From a checkpoint of a small transformer trained on Wikipedia.
Size: 23 layers, width 192, MLP 768 ReLU, vocabulary 8048, 10.6M parameters.
Architecture: LayerNorm before each block, rotary positions, biases, normalized queries and keys, attention and MLP in parallel.
Training: a variant of Adam for these matrices, 8625 steps.
MLP neurons of a small language model. Each row is named by its layer, matrix (up: input weights) and neuron, and shows model dimensions 48-175. Each number is 128 + 32 x the weight over its row's rms, rounded and kept within 0 to 255.
After each neuron's rows, "fires in" lists the words (lower case) most often at its 100 highest values on Wikipedia text that the model never trained on.

L6.up116 [161 122 193 137  67 182 113  96 141 104 120 130 118 146 154 117  58 141  97 155 142 156 101 120 174 194 129 121 159 147 180 137 131 138  90 132 135  86 157 120 146 106 136 130 112 144 113 152  48 141 117 132 165 194 109  99 184 172 124 152  78 103 133 110 129 107  68 126  96 152 141 117  93 151 120 165 119 144 158 158 113 118 127 209 152 129  99 127 136  79 137 170 116 126 140  99 101 135 125  93 123 159 204 126 134 128 119 145  43  89  99 182 109 143 168  84 168 107 184 144 121 109 130  94  68 104 136 155]
fires in: "for", "spent", "of", "since"

L11.up701 [142 148 176 134 143 162 164 117  51 125  64 182 144 131 116 126 116 130  87 174 163 138 104  84  80  73  67 146  75 142 109  14 163 122  86 155  71 131 149 135 162 100 130 144 122 175 112 107 102 144 116 122 128 173  92 174 169 119 132 155 114 113 125  68 133  78  85 105 135 205 115 139  95 102 158  72 148 170 141 163 126  81  76 149 148 136 113  90 165 136 144 112 129 114 138 159 159 185 152 133 141 163 173 105 131 106 129 130 108 156 103 107 131 128 112  90 137  64 157 132 147 146 117 110 145 158 148 180]
fires in: "to", "won", "lost", "winning", "first"

L9.up52 [151 157 131 104  87 146 201 102 119 123  97 156  79 115 164  93  53 145 165 183 153 138 104 106 111 107 105 144 197 166 143 140 149 153 142 126 145 140 109 135 152  96 141 109 149 170 126 143 130 117 171 121 149 142  76 133 134 117 138 122 101  51  84 161 151 132 122  79 101 168 145  54  96 128 189 148 112 121 142 255 156  96 139  98 154 138 123 119 133 178 103 218 103 121 100 133 103 226 101  74  82 153 126 142 113 105 137 114 124 105 117 106 106 156 153  95 165  90 122  98 128  95 121 139  46 116  80 176]
fires in: "of", "in", "for"

L12.up22 [155 173 183 140 143 168  92 152 113 163 132 120 165 131  95 130  92 121  93 127  98 126 148 140 115 193  88 147 129 105 101 112 136 103 114 172  51 126  80 108 163  83 142 101  31  84 127 105 145 147 178 114 140  97 151  85 138 114 111 155 100 149 126 131 161  84  87 116 142 181  76 126 150 168 174 125 189 124 107 149 161 197 158  87 149  89 175 141 165 110 169 124  93 100 121 125  69 120 149 141 166  99 155  66 171 157  99  64 140 148 104 149  96 105 108 102 122 140 140 131 196 163 100 102 160 195 216  90]
fires in: "season", "war", "career", "years", "period", "life"

L2.up483 [168 138 110 132 141 165 107 124 123 180 167  65  99 166 168 155 103 203 119 128 132 110  82 113  85 165  42 151 161 125  99 118 161  75  97 138  56 110 165 100 127 147 146 115  86 102 120 133 100 151 166 126  99 122  77 125 204 115 132 139 145 157 164 101 161  93 143 119 148 154 127 163 135 156 150 136 144 177 148 128 157 155  60 113 167 143 131 144 157 102 125 108 107  93 183 147 117 156 119 148 149  80 141 131 156 128 124  73 142 173  76 171 102  81 102 123 110 136 194 113 163 172  81 142  82 139 115 158]
fires in: "team", "season", "career", "player", "club"

L15.up13 [106  87 132 133 112 170 166 175 115 149 110 124 129 114  71 106  86 157 130 154 134 106 187  92  79 155 133 172 183 119 163 146 117 116  96 108  98 109 130 128 158  82 149 104 133 108 152  68 117 107  90  58 165  79  58 137 154 105 136 173  94 114 143 122 144  49 120 120  96 204 114 144 139 174 235 128 125 164 155 110 138 150 133 146  82 103  93 199 135 145 114 117 125 135 183 126 136 145 146 141 148 126 121 109  98 133 161 130 150 106  45 113 132 145 111 134 101 126  96 113 101 132 110 116 162 104 182 118]
fires in: "2013", "2010", "2019", "2016", "2014", "2018"

L2.up71 [157 113 142  48 157 144 178 140 123 144 124  90 139 111 197  76 152 121 101  85 207 114  91 113 107 162  53 154 127  75 102 134 132  82  68 126  82 125 164 103 196  90 150 121 127 173 105 189  92 146 122 110 106 128  61 118 169 116 103 151 132 109 133 104 172 119 109 153 171 137 124 113 107 147 161 141 192  95 192 121 139 117  75 131 152 107 118 121 146 135 134 124 133 118 192 134 119 157 164 131 201 169 171  87 138 137 103  96 114 154  94 118  73  87 104 113 117 150 138  88 171 193  71 127 113 147 127 193]
fires in: "won", "total", "losing", "winning", "lost", "qualify"

L11.up230 [146 182 125 100  56 168 107 123 155 110 113 140 173  82  91  71 195 112 122 162 173 111  94 146 128 157 123 138 104  49 133 168 164  97 109  83 190  86 105 141 144  77 109  68 134 141 143 118 148 149 104 113  68 155 111 140 183 197 170 189 114 140 130 131 176  79  88  69 126 170  75 126 131 105 151 149 107  87  50 156 143 136 109 115 104 129 161 110 181 109 163 120 153 118 190 141  67 172 169 107  82 113 168 135 118  98 158 112 129 110 126 142 104 126 159 131 136  88 162 116 121 168 129 150  80  93 151 126]
fires in: "in", "to", "from"

L7.up664 [160 148 142  92  93 162 115 135 139 144  50 190 164 110 144 114 170 128 118 138 150 145 109 115 125 142 125 153 107  72 113 110 141 113 109 117 185 132 142  98 191  72 146  73 100 155 183 168 106 168 133 183 133 167 133 112 158 146  80 163 118 112 159  77 157  51  85  99 102 146 143 145 116  86 146 113 142  92 145 142 130 114 124 170 126  77 142 184 125 149 113 152 161 162 145 166  80 154 161 166 156 126 143 118 176 114 175 171 134  62 132 158 139 100 152 124 138  77 119  76 107 113 119 133 124  87 106 134]
fires in: "to", "from"

L7.up86 [139 129 134 116  97 175 164 111  91 175 112 112 108 151 130 105  18 135 155 133 143 174 112 110 123 170 110 111 183 121 106 151 133  88  91 181 134  93  95 114 237  78 147 147 186 184 163 103  72 155 109 121 146 129 141 152 135  95 119 203  90 106 154 132 149  95  95 120 121 148 132 109 128 160 138 175 135 129 159 150 173 172 152 162 139 124 140  93 138 105 138 130  99  98 107 134 143 129 112 102 117 135 227 130 120 102 123 107 117 122 142 149 100 114 159 113 147  83 146 182 120 107 126 144 141 109 110 145]
fires in: "of", "for", "vernon"